Part of a small language model's weights.
Training: a variant of Muon for these matrices, 11674 steps.
MLP neurons of a small language model. Each row is named by its layer, matrix (up: input weights; down: output weights) and neuron, and shows model dimensions 192-255. Each number is 200 + 40 x the weight over its row's rms, rounded and kept within 0 to 999.
After each neuron's rows, "fires before" lists the tokens most often just after its 100 highest values on Wikipedia text that the model never trained on; "fires in" lists the words (lower case) most often at its 100 highest values on Wikipedia text that the model never trained on.

L7.up631,211,175,273,197,180,265,213,243,138,152,238,195,161,202,209,132,239,175,180,193,251,207,96,160,225,156,209,296,214,169,191,297,221,217,191,234,226,237,207,136,164,215,130,223,144,190,139,187,157,147,176,119,247,242,249,199,186,227,161,225,163,260,231,171
L7.down631,152,152,168,227,160,127,185,165,167,258,237,150,168,209,237,172,209,210,190,125,251,244,166,187,201,198,82,244,205,103,167,233,221,214,212,221,213,214,156,209,173,171,126,177,91,268,166,175,107,135,206,169,198,170,172,140,189,163,214,200,253,215,217,250
fires before: "s", "ric", ",", ".", "an"
fires in: "year", "years", "district", "work"

L20.up301,226,192,312,159,210,171,237,223,215,201,218,197,237,220,132,152,245,191,241,219,156,217,266,205,210,221,87,179,221,233,180,233,173,213,145,198,197,117,253,222,188,148,214,193,251,138,269,186,162,182,229,227,249,251,166,222,187,215,208,189,226,205,134,231
L20.down301,278,205,200,160,223,244,183,140,208,170,124,165,221,167,267,170,219,258,287,250,228,230,193,182,233,168,246,193,280,240,192,246,216,199,189,176,165,221,288,231,246,205,211,179,260,216,215,196,102,231,194,176,255,214,206,221,182,160,128,190,252,226,225,194
fires before: "en", "c", "ing", "f", "v", "g"
fires in: "been", "became", "being", "before", "began"

L22.up503,176,223,205,223,154,214,133,257,253,198,179,163,268,148,175,230,179,191,126,193,195,266,218,240,194,141,223,237,239,236,172,258,193,224,231,229,197,191,216,178,210,189,214,178,199,156,159,143,125,259,230,146,271,196,235,236,190,117,232,231,193,299,84,203
L22.down503,184,217,181,162,206,247,166,150,170,156,157,162,131,198,208,226,222,189,242,220,218,278,250,282,167,245,231,173,174,233,156,264,240,192,206,250,147,170,251,209,216,94,296,208,245,295,159,212,250,129,218,293,170,205,193,269,168,248,140,184,227,214,143,135
fires before: "ly", "ch", "k", "ber", "e"
fires in: "july", "french", "creek", "september", "december"

L2.up861,207,198,219,201,94,185,160,215,154,242,154,164,243,198,216,190,269,224,225,108,246,169,188,199,241,213,127,150,216,230,148,230,210,140,197,173,184,224,287,242,202,136,161,104,187,148,169,185,201,244,221,162,252,234,313,164,161,286,175,221,173,229,256,128
L2.down861,212,205,203,236,133,196,180,262,78,186,119,144,212,166,240,184,285,173,255,145,220,187,217,182,237,194,154,123,181,192,187,197,155,167,184,164,217,221,293,195,193,154,139,173,237,218,151,168,212,295,263,183,234,155,257,188,152,245,153,210,153,273,290,195
fires before: "f", "v", "b", "al", " l", "at"
fires in: "de", "development", "debut", "defeated", "deal", "debt"

L21.up10,158,223,247,213,194,244,216,169,206,194,249,215,241,160,231,168,192,156,180,180,238,180,245,196,230,207,212,241,185,150,305,190,285,293,233,287,156,225,131,143,187,227,192,217,160,179,147,221,236,145,254,119,194,214,280,264,235,185,176,189,195,183,172,223
L21.down10,201,136,195,190,174,173,207,212,214,125,158,222,269,196,163,240,209,174,251,141,193,172,173,159,239,212,171,180,199,254,195,244,221,217,157,243,158,174,208,196,314,225,208,179,232,211,154,163,220,197,235,139,125,223,220,216,278,207,216,153,208,209,212,188
fires before: "u", "p", "un", "an", "ov", "it"
fires in: "july", "april", "june", "january", "november"

L2.up8,231,170,270,174,130,194,209,170,193,268,180,144,206,150,238,152,246,231,199,207,147,163,238,162,254,232,147,244,247,244,129,177,150,167,107,163,248,139,244,139,157,187,178,192,120,214,203,148,273,231,239,165,265,219,201,155,152,222,190,208,233,129,196,189
L2.down8,218,212,237,192,187,180,187,234,167,177,177,129,189,174,213,189,241,230,228,209,222,201,212,164,269,175,132,174,220,219,159,168,145,121,118,141,236,140,240,165,168,184,155,186,253,284,180,167,257,276,244,136,235,162,175,160,144,202,183,223,199,210,219,252
fires before: "f", "v", "b", "al", "at"
fires in: "de", "development", "debut", "defeated", "deal", "debt"

L2.up436,185,253,202,241,224,180,219,160,244,185,145,212,181,248,299,146,212,178,236,189,216,233,103,256,179,207,198,217,266,207,205,249,194,184,132,308,197,203,144,108,189,136,255,218,166,226,221,239,207,104,198,135,170,143,182,244,195,197,229,196,214,272,262,209
L2.down436,126,238,283,191,163,142,226,199,236,189,190,134,159,202,262,171,199,178,224,168,229,239,133,236,177,234,163,201,203,120,231,244,207,189,150,254,250,194,135,122,153,163,212,291,172,236,157,258,193,134,200,158,248,170,156,203,191,186,221,240,302,207,202,206
fires before: "s", "an", "ch", "l", "her", "he"
fires in: "years", "year", "appearances", "research", "pearl", "northern"

L7.up43,237,257,153,168,198,129,185,203,212,246,194,118,189,174,246,263,128,250,274,147,177,222,194,161,212,172,155,257,149,253,194,209,222,207,221,294,200,134,163,180,205,194,261,214,200,179,307,224,228,199,229,190,202,209,211,200,185,234,162,199,166,169,199,187
L7.down43,272,206,177,213,261,228,187,219,183,227,191,169,195,217,262,161,133,177,147,257,249,193,157,134,167,197,163,220,191,134,177,217,162,188,229,132,181,202,173,187,218,238,192,220,284,220,155,158,223,169,186,190,190,125,250,211,202,213,172,132,232,242,224,222
fires before: " ", "r", "-", "or"
fires in: "february", "june", "october", "january", "november", "frere"

L2.up2,189,178,176,190,252,165,175,80,258,204,106,184,178,190,186,216,256,226,145,203,176,177,229,196,229,159,239,195,153,182,114,192,121,203,164,268,166,153,157,204,242,190,127,195,252,171,151,247,286,155,165,238,226,156,214,106,123,154,230,175,204,192,183,208
L2.down2,168,196,165,204,242,179,199,94,241,251,119,203,195,178,254,199,286,277,106,201,186,203,171,255,215,191,220,197,142,158,152,237,197,204,137,226,160,179,189,157,215,189,156,172,230,172,155,193,266,183,187,245,202,165,189,178,120,163,236,197,249,182,163,208
fires before: " the", "t", " S", " M", " ", " B"
fires in: "at", "attack"

L22.up282,291,214,241,259,210,183,150,233,271,187,217,248,215,162,170,264,161,180,254,185,244,148,202,190,221,192,224,247,238,167,284,197,281,167,166,222,163,192,142,198,262,252,214,169,209,177,182,135,204,210,211,185,237,183,197,215,162,206,153,192,203,191,226,165
L22.down282,234,127,213,185,213,225,198,199,225,216,181,217,175,171,162,193,178,210,232,210,142,179,236,177,231,232,153,151,279,136,216,159,284,257,215,220,189,146,193,210,200,154,176,173,228,185,233,239,136,230,213,259,176,167,202,222,255,188,171,184,187,270,222,265
fires before: "u", "e", " ", "un", "il", ","
fires in: "january", "february", "july", "november", "june", "december"

L20.up34,173,252,274,215,211,176,252,225,217,165,194,217,181,126,139,257,177,212,205,174,249,168,123,225,199,210,219,220,157,212,210,178,207,212,255,246,242,156,164,212,218,188,156,205,174,172,202,187,237,170,198,200,170,198,181,252,122,192,234,134,198,154,178,181
L20.down34,214,173,258,166,201,207,209,153,153,145,136,196,202,160,217,317,213,228,180,215,151,143,183,198,239,216,223,273,139,232,269,257,269,247,177,214,170,197,269,251,224,229,199,153,213,168,170,145,207,154,216,88,203,169,185,203,227,228,205,120,181,239,257,125
fires before: "un", "o", "u", "an", "ud", "ust"
fires in: "june", "july", "january", "joined"

L7.up1009,198,195,194,198,166,177,183,166,189,157,156,255,266,214,155,199,222,224,165,235,159,155,159,243,209,204,129,150,270,244,147,184,208,222,251,244,209,231,196,198,209,239,204,273,210,128,187,237,197,190,240,134,220,192,233,218,201,188,146,196,189,306,180,173
L7.down1009,193,176,240,253,203,301,190,132,170,153,176,200,279,219,228,210,241,174,204,157,204,211,141,193,209,208,205,226,225,210,150,243,247,187,230,247,220,247,193,246,189,273,265,255,170,178,129,147,183,216,182,170,146,177,212,207,213,240,143,174,188,174,207,227
fires before: "e", "ly", "es", "k", "i"
fires in: "june", "july", "james", "jack"

L21.up100,250,164,210,220,289,320,251,245,208,177,199,149,220,198,147,226,230,119,203,216,151,150,268,199,160,271,160,200,228,160,213,158,287,204,221,229,248,151,174,198,223,202,288,184,244,137,225,158,190,214,141,124,187,163,239,178,156,220,218,151,202,234,179,178
L21.down100,173,178,217,166,209,205,251,124,243,186,200,199,200,205,178,210,240,222,183,219,133,166,208,196,248,209,183,200,202,241,275,115,171,296,168,194,219,163,258,202,184,258,208,146,180,165,222,278,208,224,230,205,242,228,202,247,214,191,197,123,197,108,187,186
fires before: " ", "em", "ce", "o", "r"
fires in: "november", "december", "april", "october", "august", "july"

L3.up684,161,164,204,152,213,278,195,162,152,202,247,220,227,230,168,272,138,232,175,242,167,214,232,235,143,209,188,224,218,155,260,154,235,254,140,210,239,152,183,210,222,164,128,216,181,110,166,223,231,198,278,215,254,175,253,195,170,213,209,217,180,147,162,195
L3.down684,191,173,218,217,248,223,176,108,192,220,223,216,240,251,182,246,180,205,184,179,200,149,236,197,118,289,163,256,234,150,192,207,185,217,86,205,289,184,197,139,144,204,190,179,187,200,203,162,214,242,271,217,293,165,224,187,198,246,196,222,175,117,211,224
fires before: "er", "d", "nt", " |"
fires in: "career", "score", "parents", "compared"

L4.up296,212,207,174,228,213,206,233,171,226,230,119,204,225,165,243,156,226,261,138,212,246,188,174,245,206,109,180,137,186,200,206,230,202,148,181,222,190,231,239,164,228,178,136,203,238,183,212,176,191,189,177,262,204,209,197,161,133,161,233,266,255,184,213,201
L4.down296,220,190,186,190,210,209,231,137,210,249,143,169,251,163,240,185,264,236,142,203,226,210,234,280,271,161,201,142,204,177,188,260,224,143,170,205,211,205,176,136,182,209,149,182,208,184,166,182,218,153,200,339,174,167,162,180,148,211,261,227,278,188,116,205
fires before: "p", " the", "t", "er", "on", "re"
fires in: "at", "support", "up", "upon", "supreme", "attack"

L2.up120,133,172,192,146,155,251,159,215,223,169,180,221,232,246,227,229,219,229,192,182,139,224,268,174,232,143,167,136,224,265,241,189,158,235,182,127,200,187,284,119,160,213,216,213,188,237,220,173,216,193,219,214,230,243,182,153,221,241,191,205,205,105,176,273
L2.down120,189,158,171,199,159,200,118,214,183,225,216,131,225,207,240,197,224,260,308,227,208,242,235,129,255,182,191,110,265,235,230,195,219,236,176,157,183,157,212,167,186,136,196,237,200,243,187,146,213,191,261,171,250,207,203,247,265,188,251,201,262,179,115,260
fires before: "c", "f", "en", "ing", "g", " a"
fires in: "became", "also", "be", "before", "been", "being"

L7.up351,252,215,204,255,188,215,174,256,189,161,186,276,239,199,202,195,158,192,273,198,127,181,197,142,123,140,174,241,165,274,130,300,205,141,143,157,231,234,215,148,209,150,137,209,129,147,239,175,169,211,234,217,186,237,200,226,152,189,155,216,196,246,182,214
L7.down351,174,230,192,250,197,207,234,219,235,268,200,230,190,231,195,191,145,207,193,205,248,136,205,227,216,209,214,167,150,197,260,220,192,197,176,178,232,137,208,170,198,193,139,157,127,129,163,151,148,169,210,168,263,204,146,189,256,163,140,159,145,220,233,211
fires before: "he", "ell", "or", "ric"
fires in: "where", "well", "district", "history", "when"

L4.up650,273,188,204,336,211,145,231,210,236,175,187,223,217,151,259,130,182,204,197,210,190,142,155,161,291,163,206,245,227,259,214,164,216,278,221,212,189,227,179,193,139,162,194,259,206,185,93,159,193,223,148,191,178,206,199,116,159,208,129,130,192,190,200,204
L4.down650,302,245,262,224,211,154,238,200,166,136,180,199,233,137,144,179,206,243,232,233,174,253,207,200,169,194,162,198,190,135,217,242,288,189,223,232,242,225,268,161,232,144,167,254,197,224,151,188,178,193,215,163,271,188,176,202,177,209,164,163,211,264,186,147
fires before: "e", "ed", "ing", "ic", "u", "es"
fires in: "used", "music", "use", "museum", "using", "tusk"

L2.up369,130,156,173,228,159,264,239,169,207,192,158,271,210,205,152,226,233,212,214,309,263,153,203,195,141,199,187,166,210,264,242,242,191,163,181,228,171,207,159,168,181,118,212,196,132,166,199,119,261,218,185,208,266,223,192,161,113,218,311,282,267,225,242,208
L2.down369,130,179,179,210,161,218,218,167,200,161,201,275,193,183,164,233,195,200,209,259,265,174,221,177,140,170,203,175,217,228,239,250,225,205,234,217,224,177,158,171,140,187,253,231,150,189,220,198,299,262,153,235,257,207,154,150,124,195,265,257,215,265,205,127
fires before: "er", "d", "nt", " |"
fires in: "career", "parents", "bare", "compared"